{
  "d_mlp": 512,
  "vocab_size": 7248,
  "positions": "rope",
  "rope_fraction": 1.0,
  "qk_norm": false,
  "parallel_block": false,
  "init": "uniform",
  "init_std_o": 0.0,
  "lr": 0.000813,
  "beta1": 0.95,
  "schedule": "wsd",
  "decay_shape": "pow",
  "steps": 10439
}
MLP neurons of a small language model. Each row is named by its layer, matrix (gate and up: input weights) and neuron, and shows model dimensions 80-175. Each number is 128 + 24 x the weight over its row's rms, rounded and kept within 0 to 255. Numbers have three digits each. A neuron's up and down rows have the sign that makes its largest values positive.
After each neuron's rows, "fires on" lists the tokens most often at its 100 highest values on Wikipedia text that the model never trained on.

L6.gate30:136102114111122161133124114122140129139095124090143130134105146087130131136123112135133123146140127135137116139142176119071148155120125099134170090143113169119129098102147118128113106120128175137102154150100158129155168126100120186138147155136101083105160178124115161091087131130152097155
L6.up30:186083097143146175142128146145152143115114130106151143134111104126118126163138100148127134149114130149114107157128148124173094141104160113123137142118124172089095150080140150112142135162170140143119179177113140127161171144131147165142129099132099107137089122145113121121110100117134109112
fires on: " S", "S", "s"

L7.gate374:107116137115111121128120099159115079148086118107155143082160074129109149133142143096127159121139173139137142174145132127172154148170111118123120096159122146120116106093145107155145127103145126104133099112083129161105147121146139117072102100161113074122097130140149125090116122133106123129
L7.up374:151131126117109098102109146139095107096146140103127132144076141107047149125163118093131107119165112170119148136113160140148124157089109112147134116119096156146120126121162129114106131108124162142145146124089111108073120120105153123100128123130138131120110128118139108127145103139081095126
fires on: "."

L7.gate274:120121110131077148088122082131142097131151096111124094131155108133158172142126137103130151127107141167153128141153140163127144081178105137148145079133106116122134135130114131095130128136085094126123099141133130158167149138154176143167142132153123107132094145123101119142125083141161102107
L7.up274:130112131146133148155163094121107123146132113146132105129095107149118128159113099100087102113148118125154093109154153096128137110158104127133128150134148148101106196155120120113124075168133089147141128117148108138107166114141146148171121148172157123106122144102161118151157094139129092096
fires on: "'", " '", " \"", " U", "’", " “"

L7.gate366:126154076116133136147184167132086147096113142117155134132092135120089112145081109122127111130150113130132130127109089128119107115124160090086142127068097118117126150137126114146092115172139134143132136128125164148068092082109093086086113113110137133093134163156150140096161149111135176166
L7.up366:165138153147171135112146127124116155096097162106146126126128146124130120106151138144134084137162117105126151120109120118126127110095111145157157172115138105146123116124176152162126151158101127145138156152103201138177117105099137087124119141114145132137168182119155115099147145116146155119
fires on: ",", "),", "==", "Early"

L7.gate396:162157178127131110148137105119160161062148121141091159124128127127104152187132157156101140091112133174178129153093125139144154129142144128125094138093158103123062119127151140122124133122167106110105125127114125129155144092119129105086151120144134114134139141132114160121133110092118144185
L7.up396:087140140127078140134130078165126166122162109146124129136096110160135112171075102125120126176188137133101118174133159147131129095133147113072145109099163109098147153150167135172144093131161116163099128156119100127130149115089125166081147109188116125128113129115131085110143102114120112143
fires on: " B"

L7.gate339:136124122083139105153132109129117109139135117103197112108146149145073135155104144127146136144150120124115122149160128078146124159111163092132097114103124075142141125096169088092122148116139108153116125103131131135091150131136155123140148111151124140131120157194127139088156121132115094142
L7.up339:117090144105135127113151097143092094102126105137132184134135164142112107149131145148138117150127136132134135115121099095155136125122115139105098114160131133107143127113155091123130116169151123178152138106106121101093139115103145091096136134129097150143112185114097104139165188113132098093
fires on: ".", "^{", " |"

L4.gate363:087088106136150176077115097119138089088165132149135131143123071119112141174094137096142110130105136155116134163109127106117120128135127146123111104114124073138134142135159126128137127107104131088134149144149161107156128118110106152097125121097115116161123103140113111137098146125123099077
L4.up363:115098116125160147109137107149105130073146135135140099158106130114164110102084144108115162154119147090149144124126124130114123139162068157140110120091157145136113091114105145125141140116137115112141162184117107135132152136101125173134131137153115141120125134132129146078106143122111082116
fires on: " at", " At", "At"

L6.gate254:165155092095118143165115096151163118114121115106111114097127087144113111098119108121133144107111161127113140130114131095127176118136160148135117138113147130138118144097108080125118136118094155138131100130122151196124140137148045130107115127144079122104107119156169134134145143109150122144
L6.up254:117079081128108124138160103117183173137111099105147165100140137137147159115123117107083109112126134133109099122132141113106142085119119097085138137161123152104156132149115124163143128126071145144064156108162116160108146129129117146130156125108157127144091108097153160123135150137133142129
fires on: " |", "e", " to", " Co", "et", "te"

L6.gate381:078124118104132114137125145125144095106128116163079128106110097103151124136111123116147181138138153175154167137164138077149167119149133145140128086109126151125122126126107131154109103159161141147099116131147099122078137128147137137100106127147107101095093141148125134127105101115122095120
L6.up381:134110152136129139138119103134156153117111135124117128114121139104086124159135149091139153171133127183151153102134150135121137161147106100135135112137110118120140144134153129145093154123084159171165133182136111091093157122126128090135082115108114089145122129129103134171142123127101087141
fires on: ".", " en", ".\n"

L7.gate376:103148091100066138145144142136108116146133152157101116123149081144158145115149166118154100150103167115148139116179137114125167139121124148111140083123131134144108135097169098149137138107165135186105093111105147169088128157130107142142114129118127120110171114119180142120065111130166150167
L7.up376:155150136136172118111117114137149082095135099106157154123155131121140138146138090100134148104088113134121105133093159158110094128135135137131133148129133139114141098102121107132175110099166135165091087154101157145096147128114128154154173125149133154119072139085146118141186130127132082165
fires on: " dr", "r", "J", " j", " Dr", "j"

L4.gate262:120126113104101152143137140128125082113090135158126163090107116150141061101116123129112077113149114115166105116133096126151148170175101123128107171113087097153145106129153133148178114118122095119158131125100101092094138150091134153129119124090114128168121141148121174154124130141073087147
L4.up262:156110131147105142119139145144113104109143104152069122123141148163125135084104110129141119150127129062166120080094125151102081145127106128116090139124145119134088152148166106139153139152081139123091156116143142116157130205128136119128144173114126141130105105085124130099098131122129089112
fires on: " War", " part", " Part", " act", " Act", " Sp"

L7.gate246:129170138121146167107129152124084130157123107163152136112116079141119132087128136180126168131125163159204117170142141140109116125139144120101118133109158140122163112113123136127136133126136106144151132123098113132083096140128135111101077124112123131089126148102124095107144123110097116126
L7.up246:135113101148128148147133130149125123133158162152135110153128117135140121155156115116089145111154132149118133111121116116157140108127121139121156151110107150128129135143149144151128100133085101175155119184164097143111130112087143077124082182125098102134079157100149105108134115168129134097
fires on: "\n\n", "\n", " =\n\n", ")\n\n", ",", " "

L4.gate328:145122167115108136142090123090127125116125130110166119133108146135135146147129138124144169156124155101125114100168181090157129084144114134151125100074122143123104115123115139147066191137112179128125132090113111172171133103110132121092116199109133087139108117169133096149135120107129088139
L4.up328:139126101149084120152165124103124109135127124097117130124114136115172129134137135118157100143145146116086142144149096116122115129146128175141183096172125166132103140121161129141087110120103162096088108142170082155089085143108138124125132160153122148088110146165166111140118127158127112133
fires on: "ant", " ex", " e", "t", " see", "ill"

L7.gate354:140126131114120114122131142125111126098167134141123116153105108074120112125125161162161167155164122098186092167089155173168134121109144087097150137117163148136143096141154187093115095140137128139117143129143109178128110088120117122136135146114096151110153131104125144138150096099139120127
L7.up354:150125131158148123127124122147085145139131132128139134121093139125138142111133200117132159128162137133091140080115109145155109148112161139141145117086150122139079117107177164129153104143117167184122096117176118134138121114133117164150111109086139123138139097114106115146163151113139129172
fires on: ",", ".\n\n", "==\n"

L7.gate393:188127113131157146109110105089114111146112156080153133069091107110125135093146123136120144135152134111145128133124164111112165140141173150128129133157093080178117071109171160102104140126161130128100075121121131125115154128124095138140148130130066103123135132149131079133111140136164123118
L7.up393:141164116129129126147092128141114111133171141092154150065148104124100105115133130156167128126131108164115113112136150118134143105141176106108193161136119135100149138110156154151120161082153109112132161106134130149123093077122107124158116099151095151126167172137109093118137116117153114109
fires on: " res", " cons", " Res", " pres", "-s"

L7.gate18:134149184087161171103119140138110131138137144132128116113181126113136156099092150138113140122068145131108153163139127146135111142122144126179146114117118106190138130144156114164170088174113143141117099167098109111099154119101161114127140112069150105145106117137172110111097127089168141135
L7.up18:107158132105107126145142161160120153147136153145176067138139114094175097130118134140137130108118104154109190127117179128129095168107165098126144117106148148187108113156163106138130097144125143162108144161113153145142110123116148121144129155115167122073126116142181112134105122140147176164
fires on: " R"

L4.gate374:134145169131096159149111165107165130135150143126128111132136122152143149102122151126094149151102152162136066136120085159145149131116151115174098138120138139160116108083097154167124159143143153131120114101099120148117156132192136129111139126115112067154105161136111133147156130115119149091
L4.up374:134186122144146124139135150137095095117146147138103142176137080155152145134126116128104147131157094136134121134139102118133121124155121115186106151143143109132096128095099098106107129155157169122154082093078147158108113115090148156159163148118099088146135101082090132131114110160128106127
fires on: " |", ".", " ", "4", "2"

L6.gate183:145119121127110144117154131126133146116134141112096112127157091100099126126169109144131115094161147096182148138080158090158141166135108147160139128090143086149136105156139111122123146113097125135126124150137142107115148104193145153152130131126107137165089162132118162079106091114101126149
L6.up183:084102141138117132125106163133187177164154122170170115166085145149108119110134148145118135144121141109122119136134165142157107121094142148146157128119151140129060119133122138102125134117092134110138163084157140151097109162134133139158125125161127122152111115119115109134157154112179123123
fires on: ":", " |", ",", "."

L4.gate156:101105100107155132131154117158129099110114118153099125104082148112114108087130113077178122104142147171164108112142104148131121139151149115105106097076122135126147116087131125148136175103156128142100114144152167115153166079141061132117128171119092126116148134140105073080114111120146083162
L4.up156:115104122147122116133182106167116077119120112169141121142073166109108100143155115154144129114125118113137125110104152138118116138144138092081161097097152132152148149083099113129121127126156131137089065108160133111144174093123107125169117133111135140125158108141136098114110129129120127108
fires on: "'s", " Her", "'"

L4.gate131:135142162092137101177105134143132126130146112158102124157136133127096113126094126120123125137184178134113138125108125097151154106138140126119129097124157143144096130124119142177098112166127161126097099107098102125163091119129109066142098151109115050139154096116106146121101141091144101106
L4.up131:122097140082078083134124112147095136086129097103092156151115114130116114148110119130114135161113136134109122124134143056151142123132151159128094115101158090185154137133128145145148115126126130115148111084113091164107102121120119147136130087143104107112110068110149134146098140142146087141
fires on: "u", "e", "a", "ri", "il", "all"

L6.gate74:138103114109157117125117103128127115100128131122096133126172095137118126130153156101128125109146186132149144110163112130141151095145176114137113084086066115077091116144122118150147129127121107092095139157123155197145109101096111144109070131111109131119144135141151109131117113082158142127
L6.up74:158144113132109128092102149136110158152127110145163150137107108129127116103170135155104135180112140131112107109145140129123123124128144136132151162116122080146118130116122095113132106102144157173127154133149138143113162084145134148134157157145105167105154148128132101167116168141127172127
fires on: "19", "20", " dec", "ur"

L4.gate205:111135143099186145150122103126116111115142119149099166146143177161155152089111152087109113108162151160113105129175188124152122160131105132142110119107146145164131107107137120162127102168121123123145140164110121131093114108116115139130094129133127115114091123175150104154092140112155082152
L4.up205:098117161166132094101103109113175120081163134127150118149124174123084145126121123115136154148169170152165115148156115124120130098110110120148105134126103126095105126150128119128102121177116133142133151185136130144119153127095158084087148124140135132142112120105136132133130132132119134151
fires on: "."

L4.gate283:127122140150087120140120126121090143172135139107145146120139123167117165146103119140092143134128161099155076104138179126173138149159148120138091114130129116176129126125133134105166124125098101105141131116097107178147186138121112120114114132121115096128128144127138095176151144137165149132
L4.up283:096125145135084102132145092100116150122134145080105129117109122115121118111078125118112142129106150122120098102118126140140111148123131107121072156147089104141126106084081160133162128140123151134106145105112117148147181144116116173096149177071115107093096113176118118113117126132143148099
fires on: "ac", "ec", "uc"

L6.gate451:130146090104132139156149105137127094091132093136183117141095134170149133149130131124177111111114130138143136153137139103091139097165112110107126071118122159175142147135130128162119160112155130122148155081160131131139154085122106163116118136156100096159161144166094131089154081107103115151
L6.up451:098131098141124130131170134110114096125131109101176126142150136124099131131152121093132144149095097108148136135101131142114132099107126095158117085146139143118106119154145111125071144149164133146109152118135090079150167092141158119169119131127063122121160150169125149167119108139134137091
fires on: "'", "’"

L4.gate364:123133116084149142127155129144112144117105140145114161127124097170136128123126120111144108121136177122145124167128130108093172122162172139135112053152113157135124086103176144137163141121124106131138136103120143116084114128137160122125098168144156098177129129158113097108122151142146143127
L4.up364:126119109139147135132165130140139136158075130128136142131100091147165098140132112136116069152131124124087134104145118081081151070128170166107110072165102177120118098169128121128167151082113153126118140114129159092113133126111150144127137122137135162126141124162167122102138167158125152148
fires on: "le", "re", "ut", "–", " on", "ol"

L7.gate299:105145137141070126107134141137080088145145100119154138096064133140134143153130156091146133116131137147166123126133158172137123172131127118174145082112117137116120102107136099124120092138087125140107143140141138147085144097119121140117151100153126134141145110152122094122107069124132122191
L7.up299:111110142114150139090112121114188132144140128140113097094139141147142116108131114122185181146079133085124155145081156145121134138097099147159134114108128105124159120112130105147133132174129128091129143108150145118145086156127155142154181104126108133134093114129145091134136102117186139132
fires on: ",", " and", " l", " when"

L6.gate63:128126115059128151145089117113159158118134130102091116164100143152084142125124176113117144128172148079151112112110128148097131142171156204162147123095118147138103110070089129141111099105080107136095138113113107120140171133121146162129098143108054103152094143161140123118117150126156122141
L6.up63:115109112123150115132093118122125152132121083148118117149147123148141122132101089162120070127116135122157151160131111123155130119146116137126134095122095138126147135159093102172144168112140151100156130082100118137082127090131109118111122130165135122144076156136112138089119156132162109145
fires on: "o", "a"

L7.gate432:141116122124130142108130161108119118141118152105124138108099099143127145147143133116152081157162138127108137127142095122149114102126113143126124121124096114151096176161184104126130094089134153192118129102122166083134117104139151155135152109160126115105083130147123128138122113101180146122
L7.up432:116163110094150168113129142125135118145137091111126124133104074149101090138128163091096083139123137128114134170168135130135092141162110149147078122118104136144130167127140101138101087084141096140101175121128150124113133090093130132096143087134167137185153143115091126127120135129098143136
fires on: "–", " cons", "l", "-l", " r", "-H"

L6.gate176:168125101106129149101156122115066166103140128131192110108113185153156138106100139096142162104155136136121148119161167172144110106089153114155151122099111146107154121123135112119104111136107127133104107124147148130097138134122116118113122164171133129101141112111174173144151123145134084144
L6.up176:117083126101115151109130170118161130150105129126146096116135121130131123180147110101102110127169109122137123113066150124139113126116108077142125188137072157125139123126148141073089104104113133106152152123121122095125117102151125139126116134157133136136109090127133110150133136125106142117
fires on: "n", " w", "/", " also", "t", " res"

L7.gate93:132138136107107155107118155138125112188142102132142116130136186143106152092151170086158105113134155148133115163179158113140133145163122113132109128124133127120093135131141129117171101107053134100080145140096135162146099198144145139131115092113141157129080131164135095120125112119110126123
L7.up93:149082121121103154116145060109131145185164100146141155104158159135146124124155118103100127108079115158119133153105149078131123127151137112108113129129141082075115141114076118133145105119124112122146110135093127112139123142143132165117115145141152165158098108118093145132129120147102139132
fires on: " '", " |\n\n", "====", " \"", "==="

L7.gate367:123108137102098130119126123105073106109121076140151134119156115129109124123137136120102130152112121087133086140123158113104156162114110156129132147128141157117131194120104131100131131116174109093111146142127099114120153095140137105107138111167106097166123133192128142142102125142127066123
L7.up367:111113134109134112143143161095089105160101108097151151118125092118120183143115114096146123120105139149134168178160159116155146150113132124146081098076117120107103127110142148109123096108105129117123101133109146116054106147088134121132125133128107143092139089124102102120157111125121122148
fires on: ")", " round", " Championship", " Series"

L6.gate34:096133127148116137165128162112085127123134101143177145116132137138093186107135116134135164124117145169143096127120154145125151158110152091133120107119152112124116149121127097111119119137107121129124110123128149106070135089118103098120105096097091161110135118120086105075165130116103144147
L6.up34:164145145118112154126124118087132114091143080107116134117175149119138153138134091127110132129141147117120134085156122121123142120142135117093132102141136143100088113113087104111139166105114169172160137156141136089131161141107153099125085137097114187106118131085096110118138133134099152108
fires on: "\n\n", "==\n", "===\n", " –", ")\n\n", " footballer"

L6.gate189:132145135107133139122115120142142121169112114115112104157127098137139125164140092089125097148110122141145132158148126141118146102132085136110142157143158130157092114122126103162163034100100141140122133148101148164123105128127159146135133113148133120141119151148118141188119109118155113144
L6.up189:144148144110154122112125132138175155108107141103054123143127142133167141139171149163133090099130133158130103142141128148160161128143133198095142151118089128125073138136099107120115128122100148146092115089089138177115120106139154129165175146158123133107108129124137089170159126134165089089
fires on: " N", " J", "J", "j"

L7.gate407:148134141094131148147105116126110118099142141131102143156132163115096125119164135119114139103118164125114090144132143129165128151148140122133131129134164125118150128135157155146137129142157152138183101113102105117155168059113132138105146102152111060190118129174107136132127141095125098150
L7.up407:108132131147128140152130090134127133104147152152127121120119167102131128087085109099095126106144137142094146105095128124119144178125145097110141165148107177111156103130146149133085119146116166129151158133148101142126136148115132095108122119122121105137111089148154103176133108118092087091
fires on: ".", " ft", "ac"

L6.gate206:087127117127145147156151100108122166155104133115156154137109098102116110160137102147166124122091138112143078089101165105115150099120129104101171105154119132108126152135093158123186153114123134159111091117099133116136116154144119142114084124146123105091111133175120136107099095140113100087
L6.up206:136142149114105154125098076116155100122159132156132120123170076112140144177112136132130094111128110100144113079172101158085069118122144139143118126138121162132081132108117147124147147118124136171128082133092137129114148087089142160091133175156136129112125173133087133118096134147164141116
fires on: "20", "au", "u", "ak"

L4.gate133:125086131103113112134140162119081102108123116120179079114139088130116169137109143081115137145124165144141121122121132124171136131152151099126123140109134159119131144083131117130154159145139151120105165123138132114111191106107108125111135114154102123130133170136122095109108112109109102146
L4.up133:091155136146138136145096134107112131123120103106159137132153096125142089127122152120120141162108130134082109123154146127148114161152127132113114172132140162153139108080126170185141103137099109125148175104170118129114155136156114118133108167157107109171129155107161113092141139159119114133
fires on: ".", "E", "-pro", "C", "ec", "com"

L6.gate16:129119105099097132150138167129168112146088077160132146120077133124156154127122143130155117148156153152155126123117168134113098158131167169117141078135136150119140136141135131107096131078126161115128140105103143127107124176132083149118140125153151124151112155149140167113105111071114133151
L6.up16:129121088144104106109155150123153162124136102155171179128122173135152084139138142101133142151134139142157132092079140097130154126057099113092114109120114107107139092146095103109107135163119122107119146153132104103108145153106091144108152181160143103156099121102163105080109156132123124120
fires on: "t", "at", "ut", " fail", "ot", "os"

L4.gate402:150119152068117140139091167142115146129152125148129084143152147140121133091121108091178161158121120133137152113100147094157186136131123098105160160100141103162127119098142121122150126164112114155151133124138159114105121173144116133121131129128115062182106107147131117162121129088174110173
L4.up402:110113121128164154156152120106105125129150079082102166122130134113106118096143120123150101106158108121124153153091164167107148166168086145122117137120067129145168122095093132128098132140129184160139144104135153114120132126178161105158148146113126152102126179097102096101106141127149097150
fires on: "n", "c", "l", "p"

L6.gate163:131128123132129152093115109121156116136150148121121093075129110114157133120136117119105116127102104142164144115086149134092163130110090148172117076109140158101150090088135118130128099115111108143135150093128121136120082162151124144110114144165133121120083144132148127084107115177101130151
L6.up163:119124130129134118162118130150134132118106118138153168129104128099114130153156159130135143121158140142086113156129121110139116131107090092126135113072117163143133094110185177121143121123154112168136105151113138182120073141117088125131104151127183081118101143110083149097131142119143131149
fires on: ",", " in", ".", "5"

L7.gate7:112113126149116145116123125158181133138103159089158073084083098094117125118077104137135144102126141162178126141171115136110119109166109114145135106124117075133135096143141137110130095146058116107125110181125155115118192135115130139108157129164115110163137135145136127162121138115133144193
L7.up7:132146133137129115074125087094196108133153145142153094120163142097110123133098128094117084124116133143111141149127121144138111126141127125171105130125129121139112087119107113139113066097096087118097158151153124113130172136083140097123138195151134139175122158139139144115113146156085162154
fires on: " at", " (", " received", " from", "==="

L6.gate147:107149153137121132124132126160116108117166140113127140132095159124108134110112171116173114114139172149121125140138134157156107111142144128113159082099145158132125081128087111129094138105120118130143107139127130170144164113130128134136140133140148123131139159158161134101123115114130115160
L6.up147:120138127116127129142151146155098115126152142159108139091128131149129099142122108141134152157177120093135127150117119180119175194082132121099155144164120136150102122133142122127146141165155113139131127143105154158133158114092115141161098082166086146105177114154101123125155157101138110176
fires on: " J", "or", "c", " B"

L4.gate56:118140147095115173112122128121124118183078089160129160125103128171150144147104184132107157158115140115144152099157129142131115120133110114103121065114123120142129128128123117155136097088147084108136141129129110152131168143150091149105099123146138072105092102143183107114135113062106088172
L4.up56:103144153116143139116105139098136121114051140148155113146114140117134109148132118162151149143132140153108153116141136164136108106101115143133127143131140113133084168131178113119112121100106081113105162154114104108105152139122126147129084129135145145102115146146150128075162112122067133141
fires on: "ah", "ach", " Institute", " city", "ak", " Congress"

L6.gate407:113087183103158118131129164131123107098134144133125146136128169089063150101108174118115122135122173108109120162162157139133143137140099168139150090105113143123116124141139140173143078146147169134149145088093166148143148100131123149117132120153123081130098136110097140137101145113139084182
L6.up407:117124166127126117123165134136129180123140148123124136123148157093121132114102151115062107143160143122097180155116137151115150105114094125087177132150076137124116108155142170125114112108161142157133099093147123137126128127109102169114133144127158088134123155126105142112131154121131087123
fires on: ".", "l", "r", "a", "n", ","

L6.gate317:107097139154141173123135114123148092136134143155141156133133116141155132136122123134161108149110184090152131133132165136150146123126146151130121116158124153093122156096117172142141128118153123132144147129098108122130129098111133155135141114129115080152067146171129104135129139100137142146
L6.up317:078130094103182142124155143122130119175118171131128135097160117107136124130160122130123105131145134105157128101147084145124129148161111114148100136161169111140129167120155160113149101101116108104119121149119169149128137112125127139107092130122129141075135173166109149096129106136124098150
fires on: "ak", "20", "h", "á", "k", "ok"

L6.gate411:092144135116164142112098120110115122169157157126133138113097130124127107118147147137090162056102197093122085104141115140108165167156160159150121140108122130130083153124117160138169126131146102138124118110148145140148122151102116164166147152139127113109143136158105132100096151099135137120
L6.up411:128129130117134171125089121144101176131187129109137139138121104092144085132104110170130179123138148107126144079160087162079126112130137144086171186133133186105114145149119123128161163105135169169086141106164152150124106147108133153132165111140114167132097174123083126143122113108118124115
fires on: "19", "20", "-s", "o", " comb", "ag"

L7.gate241:131109126143121182123124117143117146159119131099144095084123121108142110129146121131146186139138191097168158154162161108144180120100107168151098090116134145169155159124179119093140087147109100119126142138113098167145106159161130101123095144125110142099086135158145125150133103104130121139
L7.up241:143161124117103128157153105107114156116147114119166139115148104116159192151146144121128147118153106113144157108149120085120136153126141174117122090092130143118173119094154112109104093110133157137119146140156096145138102129144132136114093116172166118096092137100179063165111086129100161089
fires on: " w", "w", "j", "b", " m"

L7.gate485:119127113108119126083118147082079141146088134138104101140174123105120158084080118148140176144130118147171115122103146172119123142129132146117129109090112135125113151145153162094110129125159137117106099169136121167082121146178117134150103156128090110130076136158173133099104101120124133159
L7.up485:119141112160142128130097137107158118138142161144169125150119191119105114103163162117107144110141110121139090129118105136132121178106097120133145103097104102131110134167132150110146088096118126090123141117162114098139113125126087150174181096132132104081120117162159123103137074131143118144
fires on: ",", " and"

L6.gate401:147135110059136120145139137132127111089139140156139106095142085114113150153123133101124137142120144152136104096163093101134136129200172127139149078143100154142130144162174134126142120147165120134111103139111114115144117120137121133129122122183113033144112152150147133111132128137167077160
L6.up401:164101104127107123099145143114121127120152139122113101147143117107145116161147109114082121124126118155112156106137106128097121116115119129115161111116089109110130117154174123123113088156109109148111111177159129134128138154146151162129131126125117150128131099118134141153127097150126132115
fires on: "\n", ".\n", ")\n"

L6.gate201:149132138098128147120148122131135122151163101147104118125148089117122131146074122118127117133180160143116104136137083180127123077115115119157103111099152147142128126116173132124136141134154131157135137135111177165137129075103117123102114148104141107209122154128158143148111135100146156093
L6.up201:181144136103125111136146125137100095140149053098144134122107108114199147132112151183182112138110129085107102104121167130121131156134183150137134099108149123143157129108097159123130140152101158187138138104154134172135147114142111102132083128159113164120133137110152093159157125111168128071
fires on: "19", "v", " Dyn", "inc"

L7.gate126:112147134161150150154133149104161142109132163110134148121110085109131203077075125140126180111112133163192103163105103155134116165155119128139099115113093108148142135096162104136095151130131163120139144129131158154091130093109154075096134155100106144096111183138097107121152154138128145119
L7.up126:142137138146149124121136134130141181096110136140121122149124063148092186106087142165151156141117110152170165155127141168154122159143133123132112107130112123106090117105125116107099127171159100147109100127083117141102110115149152094162128129117077138133116078154131103124124106141110109117
fires on: " |", ","

L7.gate47:100142146099134135147151111151078088122154136117121153135138105140105110113089138162153152135142148123133102120205133171140130135137134134115144104101091131130094157115132143134144095162130092152142184090120132141176126151153148122139095126152162131113093140158173122167113119074122086142
L7.up47:115142144147108134133156137126097129178098173097108134113153130105079124086155191135100157153112097102125097143143160187138121140126175092090166138119136128066128148145161120140112083165156144125118149159125136096164137104152152120116149082110160128127110139159192057139166130124164135169
fires on: " J", "-M", " B", " Y"

L7.gate296:131111081139122136153121214107099155127120111144177138134132141129108132116091154137143161132117137119151095147098183146150099131097145092136113125119108108150088126114153129116104109134133135118130117121140155120059145106150099115123089110096097137132140135119126075108167103116094121125
L7.up296:129090125145121162142130187148154141150134106099108151168085101167134157128117191133140111137141149096112137145141160125154107108155152144114110113136113114130127096128124104107118123154062157132102102142154148093101179109156133130150080125110123148098121125111124087134131135129137148117
fires on: ",", " (", " inc", "===\n", " |"

L6.gate49:118129103078138127144101195120082112194102129094164186154078194116129156117180113115153115138132134115113107157079156112116112164131111142135145151116128121153157121097100147141143145095124130134153183102119144150114117113138143131144162147144167118101122127109062135123105145145097126145
L6.up49:107095101130113134161115139119122114150115116131185133111123124109129169125156129097207159118133136093117128119118140062115163160133107148125114113132171142166138151111122141156113130155167118101167160105161131111098102111120115125177145124114150117118103124118121139114103119105137103124
fires on: ")", " there", "c", ";", " round"

L4.gate417:117089110134142105115115103104147144094134117141124116154175105136146121124115129118139171107153121133112094137123125125153121115152145127110124141091115169190121107109114147107122111130141124168119132072148171129147099131132081133094105157135114119159102129143135086111092131132138122147
L4.up417:130120072128121142119164117131138129097108154156121137129131106160141127135139113121157151097141106170119152164101118188152162122153070139134091106143112116112142138128126107173111128125088143164163105094122108071147121110102111098153131155125105117142122111126134088084120123141110136168
fires on: " el", "ro", "'s", "0", "eb", "ric"

L7.gate394:114185104159135137129108135143138126127175142104134154117077125131089142111104127137155147131136122167134162136139131167146133083167128148112106122078119127130116101163147136167129084088143115122139132140127172172111151086085116168101136098148110123145134146128180114139104111115095147178
L7.up394:138155140141112141097151131162099165116158114135131109118129112119146125104114167139167115115071148132135181158155154124126145143117149139089133163161179118110113142134187106174147115134143112110134105133103140156129115142132133122130135113143151161118113099138136141195133123111142104149
fires on: " B"

L7.gate107:163091125131109138108147180122143139099126116154079153135154117137078134071176111154135138150141168122136137122118173135177181179125137145109130172098172160135138126133127169123132120102096139123126177115097117093121145133134123079097119115115135092150134154118164129140124088094143083128
L7.up107:120090121122130096097124109131153126068172127124111119104069132124120083105143082123146108157122113140110127123108104143114129155140155119090150148125147124125136139157098144111102101153129131135121133111094131139103125115134093127102092134101111130108086139118142081087148103131134111114
fires on: "ro", "′", " Mac", " Mc", "ac", " the"

L7.gate489:169119150089096136133158152125138139162136114094122101129117084137140153128176111115124108104139142170160131162161162136138110134141105125172127162116087089192096135132142145138187098126100135160106120148092145150139140124144151146153144121158135089128096123153135128157124100098163104151
L7.up489:156159126087151107143102129147115120136139128142159119128135078075124131078144114148122127116131124102113159136141137125102154191159094083133148161134077098179093121127134124149139116121118113125108121156081107133150147130113170112148141116124161105129129116114159129168119120160130117118
fires on: " R", "V", " rev", " V"